Weights of a small transformer language model.
Architecture: rotary positions, biases, untied embeddings, capped logits.
Training: a variant of Muon for these matrices, 380M tokens.
MLP neurons of a small language model. Each row is named by its layer, matrix (up: input weights) and neuron, and shows model dimensions 48-175. Each number is 128 + 24 x the weight over its row's rms, rounded and kept within 0 to 255.
Before each neuron's rows, "fires after" lists the tokens most often just before its 100 highest values on Wikipedia text that the model never trained on; "fires on" lists the tokens most often at its 100 highest values on Wikipedia text that the model never trained on.

fires after: ",", " o", "'", " w", "he", ";"
fires on: " in", "re", "cc", " for", "ant", "ore"
L5.up635 [126  87 109 110 127 116 132 126 137 120 131 103  78  98 136 150 127 130 166 114  84 129 162 128 105 138 120 123  97 138 124 132 118 111 152 159 117 171 113 119 137 139 133  99 118 114 136 131 134  90 136 141 123 136 105 118 130  99 123 126 100 143 161 138 146 122 115 138 121 109 105 119 181 116  44 130  90 135 124 105 135 120 157 137 141 106 150 139 113 129 180 148 128 124 164 151  79 105 149 105 131  94 141 147  92 152 150 124 130 121 106 103 133 131 174 108 124  72 130  91 134 136 124 112 121 148 118 152]

fires after: ".\n\n", " |\n\n", " O", "\n\n"
fires on: "==", "x", "ent"
L3.up763 [128 152 118 124 129  89 163  96 112 138 167 131  96 142 162  88 123  86 144 142 153 121 170 175 157 120 130 129 135 110  59 143 159 154 162 129 185 139 120 171 147 147 137 122 159 165 168 134 120 109 162 130 132 123 122 144  93 121 139 112 156 210 158 162 122  94 130 178 133 122 116 142 109  86 124 151 142 111  95 158 159 134 133 147  94 129 161  82 116  94 110 144 118 130 144 157 151 130 155 151 113 119 121 114 124 143 124  77 180 141 165 140 131 179 119 120 116 120 111 144 104 117  96 108 117  92 128 116]

fires after: ".\n\n"
fires on: "==", "===", " a", " =\n\n"
L3.up774 [117  93  92 116 136 125 140 115 136 128 126 167 172 109 118 142 135 146 114 143 128 109 132 160 129 105 141 151 115  97 122 125  93 118 116 129 126 126 134 145 158 135 120 136  90 120 153 111  99 194 102 133 132 125 145 102 144 125 152  99 145 146 116 168 149 126 121 157 130  94 126 135 154 128 156 124 150 123 144 180 131 123 169 132 151 135 109 115 130  99  84 138 144 136 145 119 147 148 169 147 161 122 118 151 112 118 131 116 165  54 121 142 135 127 133 104 157 100 102 129 130 130  97 139 131 117 108  98]

fires after: " p", " pr", " P", " in", " In", " ex"
fires on: "f", "j", "oss", "iv", "s", "h"
L4.up866 [133 105 119 113 123  92 117 125 126  88 162  88 114 148 148  71 178 131 147 124  77  72 116 124 136 137 159 103  71 112 142 156 141 171 109 134 142 161 137 128 124 131 125 167 142 179 153  99 107 123 124 128 145 163 139  81 127 129 106 155 105 134 109 149 132 127 117 185 124 143 141 133 124 114 143  98 156  45 143 108 150 131 120 129 110 143 125 123 111 121 107 102 114  96 146 108 116 129 111 146 139 130 141 158 126 109 147 126 187 133 147 148 106 187 115  99 150 156 146 119 142 178 141 150 124 100 151 128]

fires after: " w", "w", "its", " l"
fires on: "a", "u", "ent", "c", "pl", "w"
L5.up418 [189 113 117 124 111  99 136 165  83 193 171 173 147 135 142 120 135 128 109 143 156 180 122  99 153 139 125 114 129  74 116 131 114 136  93 140 127 117 158 159 130 133 111  94  96 148  89 199 120 123 153 147  89 161 114 125 119 105 119  95  96 158 107 149 145 112 121 130 119 120 144 155 132 106  97 178  99 119 109 113  98  94 114 136 117 146 119 104 164  79  82 110 111  95 120 156 135 144 134  86 146 168 141  95 140 120 117 112  76 125 111 146 126 157 170 140 127 122 120 110 126 108 142 100 139 131 110  84]

fires after: " ", " (", " $"
fires on: "1", "2"
L9.up234 [133 160 105 132 110 115 142 162 156 106 141  96  87 114  99 103 165 123 143 137  93 140 127 111  92 126 172 135 106 135 120 126 107 115 116 133  94 157 129 124 103 136 148  97 122 111 175  82 160 144 115 208 141  89 138 128 132 147 150 153 104 119 103 122 165 111 113 145 132 171 149 103 153 171 143 107 141 137 141 156 138 120 146 143 140 142 104 137 142 159 136 132 148 100 160 124  97 135 163 140 110 121 115 137 150 151 103 121 112 107 110 133 179 151 125  85  85 166  93 160 100 141 110 101 115 151 140  94]

fires after: "0", "/", " M", "4", "\n", ")\n"
fires on: ".", "s", ")", "-", "ub", "od"
L5.up308 [164 145 168 186  88 123 102 175 116 160 114  99 142 137 107  87 124 172 105 124 163 116 132  86 125 117 153 120 138 145 119 134 128 135 127 131 197 117 105 125 175 154 153 129 104 142 141 184  99 139 115  99  94 141 135 122 114 147 132 105  79 105 158 137 129 130 113 170 175 125 150 105 132 109 147 127 133 130 115  83 154  92 155 128 127 143 142 124  91 170  79 133  94 136 133 134 126 115 133 145 129 147 103 137 118 123 161 151 108 112  94 156 136 148 117  97 145 116 154 168 141 130 126  84 137 120 142 138]

fires after: " ", "1", "9", "0", "8", ","
fires on: "1", "9", " ", "0", "8", "7"
L6.up533 [ 97 126 132 113  92 137 101 118 157  76 152 131 140 104 120 102 147 158 170 143 142 160 147 126 167 125 127 137 149 147 110 139 112  87 130 142 175  98  99 120 131 149 116 117 137 110 105 197 195 170 143 184  96 151 111 125 133 156 118 139 120 145 118 141 134 110 100 128 119 145 125 134 127 142 135 145 126 128 119 136  99 157 115 137 115 170 120 121 143 128 146 114 157  91 122 107 145  96 129 151  96 140 130 101 138 160 138 154  80 120 116  96 154 121 118 167 138 167 135 151 130 146 162 125 109  96 194 103]

fires after: "0", "\n", "ge", "B", " per", ")\n"
fires on: "1", "-", "2", "i", " of"
L8.up126 [132 142 111 118 153 134 140 128 122 157 122 103 117  90 145 144  99 155 142 148 144 131 113 141  91 140 130 122 134  96  76 109  94 138 131 170 145  70 160  84 118 146 134 127 164  76 122 111 150 124 103 155 126 131 117 128 186 132 136 105 157  94 137 140 131 127 118 186  88 164 126 127 131 185 110 137 149 133 169 120 123 148 165 153  96 135  74 131 115 137 106 157 109  73 159 139 109 121 138 134  93 124 137 126 133 132 154  94  75 135 182 174 139 140 109 123 137 143  96 134 125 165 128  88 116 133 124 102]

fires after: " p", " s", " the", "A", " n"
fires on: "ch", "at", " pre", "fter", " ob", "rom"
L4.up374 [ 96 105 111 121 126  80 120 177 127 156 145 104 148 112 132 104 165 111 102 114 107 105 116 124 112 109 154 102 116 104 114 153 123 104 130 118 145 109  91 124 113 140 141 136 138 120 126 109 149  98 102 114 130 120 117 146 137 166  74 160 143 153 113 110 162 130 130 139 125 105 115  96 131 132 138  96 101 185 159 125 134 160 137  99 124 153 151 133 155  88 106 141 144 151 152 119  89 107 129 131 164 136 119 128  94 104 145 128 144 118 145  96 115 112 129 113 136  67  94 128 196 130 114 135 102  79 115 138]

fires after: " He", " and", " he", "e", ".\n\n", " She"
fires on: " was", "ared", " found", "==", "ame"
L3.up232 [123 132 100 146 172  98 149 143 164 126  95 138 137 101 154 119 122 166 129 101 140  97 178 111 109 118  88 144  93 102 136 110 129 143 133 152 109 115 104 103 142 135 103 136 101 167 138 147 159 167 110 134 109 128 130 114 104 160 125 118 122 130  80 129 114 101 113 119 126 141 146 128 136 144 172 129 114 186 117 129 121 152 146 156 129 116 133 125 119 136  81 116 143 111 135 145  91 139 158 129 147  59  94 144 119 187 128 174 158  90 154 170 131 183  86 161 151 100 144 138 147 138  85  98  90 149 140 115]

fires after: " ", "s", " Team", " S", "#", "ank"
fires on: " |", "1", "y", ")", "\n", " "
L6.up518 [160 120  97 116 150 117  78 114 123 152 124 115 141  88 143 149 132 131 128 152 158 137 124 124 161  87 104 122 194 168  94 135  93 141  83 116  57 106 115 149 116 174 119 183 112 118 120 141 118 154 129 120 129 152  85 121 125 149 110  91 135 108 192 145 124 132 131 161  95 153 119 132 133 134 105 149 150 136 143 150 137 143 134 154 105 152 156 104 132 126 142 126 120 147 163  84  72 116 132 163 148 143 110 151 131  95 101 154 145 122 132 135 110 154 144 123 160 117 123 105 135 186 152 109 139 125 119 150]

fires after: " w", " m", " c", " do", " t", " h"
fires on: "es", "ould", "us", "id", "ill", "\n\n"
L3.up1016 [158 161 142 130 147 160 129 131 105 166 140 115 139 107 139 137  96 108 117 153 111 155 157 120 117 159 112 133  68 108 139 167 106 139 144 109 131 112 106  76 128  89 122 158 138 144 111 116 108 103 135 120 159 127 152  91  95 132 120 151  88 101 113 162  87 117 113 117 154 113 108 106 140 122 166 119 136 123 145 162 189 117 120 104 149 133 128 130 117  98 132 114 144 149 168 122 108 109 108 129 116 150 109 137 103 117 119 143  90  86 112 152 126 139 144  97  94 133 140 130 129 125  92 134 131 138 128 146]

fires after: " ", "2", ",", "1", " January", "8"
fires on: " ", "0", "2", "8", "1"
L6.up751 [172  97  99 122 102 135  88 124 123 130 163 119 143 132 112  98 119 184  84 133 129 174 161 179 124 156 149  84 164 117 135 145 134 134 102 180 126  94 110 143 139 119 133  91 134 131  93 148 155 132 187 110 145 138 150 136 124 152 134 112 163 148 140 169 122 133  67 109 132  98 177 107 116 153 141 136 143 164 148 137 129 116 104 121 171 150 113 108 139 143 104 121 108  98 126  66 149 111 157 128 135  99 164 147  90 105 124 116 111 146 177 134 112 103 165 135  77 105  78 118 142 134 157  96 121 133 115 133]

fires after: " ex", " c", "c", " in", " p", "op"
fires on: "ost", "h", "pl", "st", "et"
L4.up703 [163  94 131  99 141 124 105 121 107 102 125 152  95 168 148  69 155 108 139 142 101  87 132 109 122 170 148 121 101 135 147 185 141 183  82 130 107 167 139 123 147 138 108 147  99 104 127 129 159 147 112 157 155  86 146 122 155 119 124 123 120 108 113 100 139 133 136 147 184 118 156 132 103 172  94 122 148 102 163 154 135 134 117 136 106 126 135  81 127 138 120 162 131 139 138 127 154 135 114 117 164 113 123  78 148  93 126 164 156 108  94 149 167 114 156 142 122 122 108 171 152 151 133  97 132  87 129 144]

fires after: " le", " Le", "re", "ou", " con", "le"
fires on: "g", "j", "ory", "ction", "l", "is"
L5.up842 [145 106 106 106 147 137 130 168 173 142 150 105 100 108 176 141 167 112  71 152  98 112 130 155 130 143 122 114 130 136 137 131 162 153 132 152 114  80 128 151 156 115 129 112 149 116 133  80 159 137 109 172 105 125 111 117 128 111 155 104 110 151 108 126 157 112 123 128 140 169 107 114 125 126 175 172 109 124  77 147 137 124 105 115 150 168 124  87 121 119  99 149 115  93 126 128 121 105 124 175 113 109 124  79 147  98 153  94 108 146  94 133 130 147 152  98 153 130 140 139 108  92 115  97 121 152 107 121]

fires after: " b", "B", "c", "od", "b"
fires on: "o", "u", "y", "M"
L4.up56 [129 123 151 141 134  97 153 157 126 139 130 134 127 142 123 167  97 124 124  97 106 150 131 117 168 140 114  85 135 141  74 144 134  88 125 118 100 116  94 147 115 101 119 111 150 153 113 175 107 168 141 127 134 135 142 108  91 100  87 150 122 147 119 132 159 180 150 142 108  86 177 109 128 163 162 143 136 102 117 114 120 134 161 127 100 200 133 115 137 173 120 133 143 111 112  70 112  92 126 123 129 107 114 148 103 137 148 130 134  93 122 137  87 117 132  95 118  68 147 153 108 122 125 133 111 130 109 185]

fires after: "-", "I", "T", "3", " end", " Sup"
fires on: "t", "h", "-", "er", " of"
L3.up174 [172 126 175  78 112 105 122 111 110 131 164 119 112 114 130 132 112 119 156 160 126 133 135 117 122  81  99 142 139 127 140 147  91 129 132 134  52 160 112  99 149 123 130 155 133  90  85 131 100 164 142 170 156 114 158  98 117 135 141 122 128 148 194 149 132  88 168  91 137 128  93 106 115 124 140 146 111 101 163 148 102 110  77 143 115  86 106 136 154  97 108  86 123 123 146 157 143 165 130 147 167 138 140 136 127 129 137 109 156 162  86 163 133 106 106 128 105 156 132 161 148 143 134 121 129 160 144 140]

fires after: " l", "ol", "el", "and", " h", " P"
fires on: "ast", "op", "um", "f", "ph", " of"
L5.up862 [126 163 144 129 144 123 129 138 121 158 158 146 139 127  82 133 117 164 119 109 128 147  78 160 130 147 140 149 125 119 183 116 129 116 107 133 132 126 135 161  78 132 139 139 108 133 124  83 118  99 117 137 133  99 115 127 160 131 122 147 123 131 131  99 115 189 117 126 128  84 148  96  98 147 146 145 111 137 140  80 152 125 141 122  89 167 129 126 135  84 106 117 124  86 145 152  86 132 105 151 106 131 113  93 111 110  94 112 120 124 122 180 163 138 122 145 153 130 124 162 108  93 126 139 159  89 116 138]

fires after: "\n", " re", "ly", " m", "i"
fires on: "-", "v", " life", "b"
L4.up344 [152 133 112 125 118 152 132 171 103 137  98 138 157 127 159 108 161 127 137 110 161 109 149 119 116 117 143 175 124 168 138 104 153 109 140 140 112  81 149 163 138 130 138 172 185 161 115 175 101 114 129 121 130 132 149 163  74 137 117 132 157 155  80 183 139 102  75 113 132 129 103 129 111 185 127 124 129 132 103 139 128 151 116 175  99 144  90 121  76 135 105 152  97  80 109 144 131  97 165 103  52 127  93 114 111 130 104 118 123 159 124 156 136 110 126 107 110 130  89 130 141 161 104 101 111 139 109 110]

fires after: "\n\n", " |\n\n", "==", "==\n\n", " who", " "
fires on: "==", " had", "===", " has"
L3.up599 [ 91 138  84 162 135 140 110  86 119 138 130 139 101  81 129 100 100 108 158 181  71 159 158 143 140 112 145 169 140 186  88 150 171  83  91 100 145  81 113 139 133 127 152 102 152 135 143 101 108 143 152 136 133 176 114 162  98 105 140 126 143 157 105  89 158 126  93 119  94 139 107 125 111 122 161 151 140 109 134 127 156 173 133 101  95 102 135 117 137 133 132 163 121 149 184 124 118 115 135 143 110 130 115 136 113 145 112 129 176 108 151 124 131 138 137  95 112 102 136 202 118 117 117 128 163 143 118  92]

fires after: " d", " ro", " Ch", " ch", " re", "el"
fires on: "ie", "ue", "le", "ed", "ene", "ron"
L3.up856 [135  86 166 145 155 118 154 137 136 140 152 102 152 101 159 102 127 105  95 150 111 176 139 131 177 126 166 107 153 143 158 117  97 165 129 152 146 136 105 167 138 129 124 109 121 138 119 106 103 166 117 100 109 101 127 121 129 114 150 129 102  85 146 126 153  99 126 108 175 138 147  83 143  67 152 157 112 123 140 120 132 117 120 100 129  96 146  82 127 134 112 144 124  96 112 161 112 107 180 170 121 137 119 131  99 124 153 140 113 138 139  93 138 164 101 151 123 123  92 117 141 131 139 131 134 148 162 147]

fires after: "1", "9", "8", "5", "4", "0"
fires on: "7", "5", "4", "8", "1", "2"
L6.up540 [ 95 142 130  90 144 118 147  96 161 131 144 117 160  94 131 122 122  89 145 106 120 133 111 119 128 137 142 108 145  89 136 124 139 142  96 131 116 152 180 134 148 118 156 125 144 142 117 102 117 135  82 115 144 117 112 125 163 189 150 154 116 108 146 150 129 104  87 129 123  83 155 129 113 135 183 106 157 146 122 107 154 114 148 128 133 114 169 117 107 187 136 128 123 153 160 160 132 153 185 151  87 107 126 114 142 114  86 101  97 109 136 147 101 140 166 119 169 166 125 105 121 104 116  84 135 199 114 136]

fires after: " Lab", " ele", " pop", "le", "urn"
fires on: "our", " election", "ulation", "cted", "ction", "out"
L3.up959 [ 96 144 108 105 121 144 151 105  94 101 135  98 154 142 147 112 164 109 134  95 124 179 113 133 135 141 115 134 115 108 119 149  90 130  90  73 145 114 113 111 137 142 113 121 108 113 186 140 107 145 128  94 113 142 122 143 101 133 134 111 126 147 135  84 134 118 145 157 140 120 116 118 111 105 143 145 152  90 129 115 117 137 134  89  62 139  86 153 138 139  93 134 110  83 138 100 118 130  84 150 132 132 118 107 124 172 118 124 122 108 129 162  84 106 123 124 143  84 133 150 191 104 131  83 125 155 122 141]

fires after: " ", "–"
fires on: "2", "1", " "
L9.up858 [124 103 165 122 138 152 144  91 152 169 166 165 121 105 177 115  78 132 124 114 122 120 104 146 130 134 127  94 128 142 155 122 104 128 174 112 146 181 139 150 165 106 116 118 139 157  86 105 133 103 149 110 100 130 141 111  69 143 166 124 147 110 152 150 160 138 123  93 160  95 143 136 116 129 147 124  75 118 125 120  76 123 127 128 141 130  97 123 164 131 129 108 132 123 142 143 154 103 118 114 155 131 139  96 164 168  92 146  80 133  95 135 141 140 113 140 120 132 154 152 128 163 146 128 121 114  88 117]

fires after: " S", " m", "S", " M", " im", " B"
fires on: "m", "h", "l", "p", "n", "ic"
L4.up660 [183 121 141 114  99 105 133 149  80 125 204 124 147 129 140 123  91 104 186 124  65 118  76 164 144 111 166 102 115  97 124 145 145  71 146 106 109 134 126 108 157 142 139 108 133 158 159 110 143 102 114 131 167 113 173 113 108  97 115 128 104 168 111 137 116 145 143 128 168 158 124 103 164 160 169 145 137  99 124 101 122 137 181 172  99 136 131  89 132 122 147 109 175 183 121 121 116 133 129 145 150 119 114 159 120 109  85 117 127 114 111 115 176 122 124 113 130  91  99 115  93 110 138 128 143 111 155 109]

fires after: "9", "1", ".\n\n", "amb", " t"
fires on: "8", "ax", "==", "rid", "x", " ear"
L3.up556 [165 136 140 127  92  78 109 145 137 109 121 148 151  82 100 129 132 123 150 145 208 133 118 150 175 119 147 112 127 110 123 119 148 134  95 136 122 134 100 107 115 154 157 102 108 141 130 146 123 135 132 118 138 149 151 155  90 134 103 145 134 156 121 134 131 137 112 156 146 109 120 139 107 115 161 111 176 158 176 144 147 159 130 157 142 150 125  77 122  70  90 156 116 138 164 122 155 137 187 148 135 120 151 122 101  99 133 141 165 106 145 183  97 134 142  72 139 101 124 103 159 164 118 148 132 122  87 119]

fires after: "0", "1", "7", "4", "8", "2"
fires on: ",", "4", "ult", "6"
L4.up1016 [118  85 157 113 111 132 109 144 140 152 133 145 162 104 130 176 163 116 164 115 147 136 139 105 170 159 122 110 161 145 181 183 117 131 123 118 163 133 162 106 158 129 151 147 118 122 111 103 118 157 132  99 126 116 146 168 171 157 155 109  95 130 140 145 136 157 141 118  70 110 129 139  96 128 107 122 144 167 139  97 179 111 138 135 103 150 125 160  93 168  97 158 128 135  95 163 160 113 139 144 111 133 152 170 183 102 141 124 128 120 149 134 122 126 103 154 123 175 108 106 125 124 127 145 111 151 141 102]

fires after: " ", " December", " October", " September", " May"
fires on: " ", "2", "1"
L9.up491 [ 96 145 108 116 139 122 142 132 106 110 133  78  83 117 135 103 105 147 192 112 112 154 150 140 136 118 129 123  96 132 147 117 134 130 133 184  99 148 124 119  83 151 138 125 158 134 105 146 128 153 119 152 127 107 124 115 127 145 136 133 124 117 137 136 140 157 123 152 118 123 135 115 180 123 141 112 122 184 137 115 103 128 120 185  91 129 124 141 104 171  96 170 116 128 125 148 129  90 115 142 133 102 126 119 158 138 103 121 171 122 126 138  71 133 125 135 104 158 125 123 119 138 101 128  88 184  93 101]

fires after: " d", " ro", "ant", " pro", " Con"
fires on: "ry", "y", "n", "le", "duction", "ie"
L4.up910 [105 130 133 126 150 108 192 120 102 153 162  92 127 142 110 118 132  93 143 113 113 145 137 144 159  76 103  97 113 151  80 169 124 148 102 192  93 167 115 109 109 135 139 116 102 154 167 141 148 149 143 100 129 131 132 152 139 120 124  96 155 106 167 134 168  76 116 127 127 103 117 126 134 109 104 140 117 103 109 141 122 143  86  88 119 111 107 122  99 129 150  72 142 133 106 120 151 120 125 163  90 141 123 127  63 170 155 123  85 142 133 135 134 159 129 148 132 123 120 157 159 156 132 141 155 124 157 148]

fires after: " ", "uc", "id", "i"
fires on: "1", "ation", "ence", "\n", " res", "ography"
L3.up939 [128 118 148 124  95  80 117 147 170 103 167 109 135 140 108 122 129 111 133 133 112 101 121 156  96 122 123  94 123 119 139 130 145 151 121 133 102 150 108 141 141 145 142 109  93 139 109 142 183 160  98 150 150 129 125 127 142 141  65 132 127  55 119 147 163 120  87 149 159 124 153 135 136 119 126 107 130 165 108 131 102 112 164 145 136 146  93 105 117 110 138 122 159 139 138  97 125 124 110 156 112 109 167 138 125 158 131  80 116 130 134 137 148  94 137 138 157 120 100 129 138 132 149 131 133 102  96  84]

fires after: ",", " October", " "
fires on: " ", "2"
L8.up198 [142  98 107  98 111 110 113 108 139 122 151  92 142  82 135  73 115 147  95 122 121 165 158 124 139 142 101 105 146 126 169 115  96 121 148 132 121 148 104 125 137 137 135 117 155 132  92 124 159 183 137 112 118 119 132 129 118 145 136 129  92 147 127 134 148 139 159 156 155 141  86 159 117 110  92 129 131 137 109 151 125 158 130 174 111 159 156 154 115 130 123 120 143  97 146  98 159 140 163 149 120  97 153  81  95 120 105 112 121 138  97 110 134  68 101 120 136 127 101 164 130 165 164 133 136 118 155 123]

fires after: " th", " m", " c", "re", " do", "y"
fires on: "ak", "es", "ould", "m", "ill"
L5.up369 [160 131 193 128 119 123 123 151 133 137 139 136 146 135 115  93 143 140 124 144  57 130 149 132 142 110 124 122 134 121 153 128 134 123 113 141  97  99  96 146 173 106 117 121 175 105 145  88 126 146 138 113 167 123 167 115 127  81 117 150 106 138 130 182 115 117 152 126 124 121 132 118 136 154 138 123 150 111 134 120 134 126 144 148 129 139 126 114 138 160 124 118 139 157 126 106 125  54  98 170 125 166 144 130  55 140 152  98  80 137 122 163 104 131 136 110 176 116 135 133  91 135 124 116 108 151 143 176]

fires after: "re", "ou", " E", " J", "3", " D"
fires on: "e", "ther", "r", ".", "g", "ed"
L8.up23 [ 84 111 135 125 142 104 129 103 172 181  86 104 144  90 135 116 144 142 161  77 113 181 181 133  71 127 151 144 132 163  94 102 129 104  99 154 120 117 140 102 165 158 164 139 154 137 162 154  94 150  91 130 116 116 138  84 104 153 136 146 117 128 143 118 113 142 152 172 145 155 111 167 124 139 128 102  97 136 140 105 138 101 122 129 128 134 122  96 157 109 150 136 139 121 154  87  94  95 184 151 137 155 113 135 107 125 107 174 167  81 120 117 122 152 110 146  94 139 135 117 110 103 119 141 108 103 193 135]

fires after: " J", "r", " Ste", " Le", " W", " Ed"
fires on: ".", "ve", "r", "ith", "e", "wards"
L5.up684 [ 67 109 148 105 178 131 139 129 112 152 101 169 102 107 128 179 124 142 170 154 136 129 132 112 112 119 144 104 109 118  80 134 149 128 103 138 125 108 144 118 110 150 151 149 121 132 133 104 116 147 108 169  99 103 134 103  94 157 155 108 132 162 108  70 113 154 128  97 146 121 119 120 139 156 180 115 109 146 118 139 145 148 159 130 116 145 150 120 171 123  76 125 135 154 162  96 123 141 159 131  94  97  90 108 121 138 142 131 166 159  88  81 127 143 130 142 151 144 113  99 126 133 136 161 110 106 127 104]

fires after: " b", " loc", " mov", "ly", "i"
fires on: "ated", "ed", " ret", " life", "ography"
L3.up37 [185 137 126 109 124 110 105 138 147 115 119 123 111 130 151  92 170 150  79 113 183 121 169 137  90  99 115 143 140 111  90 144 123 108  92 135 124 127 134 119 139 135 151 158 157 171 120 118 131 151  98  79 105  95 185 122 125  79 120 134 131 121 123 103 135 148 109  73 126 138 170  84 141 189 161 148 150 127 123 161 136 120 142 117  94 102 126 115 139 116 129 140 121 145  98 173  74 105 133  94 146 152  77 118 139 123  90 138 131 132 140 162  93 131 118 108 113 159 135  98 181 126 153 149 117 131 104 137]

fires after: "g", "M", "ember", " F", " B", "om"
fires on: "est", "is", " of", "A", "st", "ent"
L4.up793 [129  97 100 146 134 127 105 161 142 111 163 131  97  98 100 116 112 140 163 126  77 147 135 161 145 150 137 139 112 124  90 135 166 136 111 131 109 145 124 104 100  96 107 127 121 140 139 155 120 187 145 146 105 158 151 133 155 138 135 125 104 105 125 130 153 146 116 138 120 129 155 156 105 160 115 147 112 123 113 124 114 181  71 139 109 141 140 121 118 130 127 120  74  92 125 133 164 106 125 114 170 177 125 116 124 143 144 153 116 108 108 124 138 140 173 137 126  86 144 126 121  70 138 145 152 150 106 141]

fires after: " S", " s", " sp", ".", "es", "ons"
fires on: "port", "ch", "on", "ort", " It"
L5.up845 [ 68 119 159 108 107 131 133 162 124 135 128 119 130 127 113 120 152 108 149 159  93 125 120 128 129 130 159 157 124 150 119 120 116 156 177 127 101  80 149 154  87 109 136 127 172 152 146 169 158 109  82 107 150 117 100 102 103 140 123 110  98 123 116  94  45 125 111 122 106 158 123 134 125 135 127 128 103 175 125 141 155 126 109 145 153 137 145 125 142 154 119 103 141  87  71 149 128 124  93 151 126 158 136  97 139 132 122 158 107 116 118  97 138 151  89 140 112 136 153 111 143 149 119 130 111  96 144 187]

fires after: " "
fires on: "1", "2", "==", " County", "k", "9"
L8.up304 [133 126 117 132 116 117 116 148 121 155 127 152 109  99 142 136 149 110 146 133 102 133 110 138 164 150 178 122 142 158 144 147 130  89 152 115  76 116  92  99  95 128 197 137 128 168 117 136 150 169 120 104 127 126 130 137 105 114 117 142 108 119 144 150 130 103 135 150 142 122  76 124  85 106 138 121 144 172 153 129  68 162 137 134 120 148 155 127  98 166 107 113 129  79 174 168  80  96 158 108 133 155 132 139 138 112  82  98 146 130 152 150 156 116  87 178 145 117  90 145 141 157 159  91  80 105  94 119]

fires after: " res", " D", " C", " Res", " F", " S"
fires on: "ear", "her", "un", "oy", "ow", "form"
L3.up1023 [126 100 166 161 125 126 115 114  77  90 127 108 119 126 158 150  85 128 135 131 108 119 159 128 110 103 154 145 123 141 129  85 128 143 153 191  93  51 105 138 124 129 115 124 130 135 127 153  66 166 161 160  95 122 163 118 110 146 125  92 160 120 142  96 158 144 159 168 155 150 169 161 104 140 178 143 147 119 107 123 103 160  98 120 143 179 126 129  99 150 126 125 183 128 128 110 123 149 148 158 166 105 100 145 108 102 126 101 158 142 105 115 116 173 108 133 120 125 113  99 116 110 147 117  75 145  95 150]

fires after: " b", " l", " d", " s", "B"
fires on: "ound", "y", "our", " found", "ue", "ed"
L3.up524 [155  91 126 127 137 114 130 161 149 146 154 148 197 147 147 144 160  91 159 102 143 166 144 107 143 119 185 137 134 127 130 148 127 110 126 114  95 120  99  65 164 131 171  95 110 170 104 140 108 103 142  83 155 142 116 139 113 139 125 164 142 151 139 173 110 129 119  84 141  97 151  93 143 138 151 101 144  88 122 137 157 145 148 118 102 131 149 119 135 170 101 163  95 157 136 128 123  95 107 191 162 146 122 132  81 112 134 141 120  96 135 120 162 162 123 114  96 107  99 123 131 161 115 120 120 146 147 140]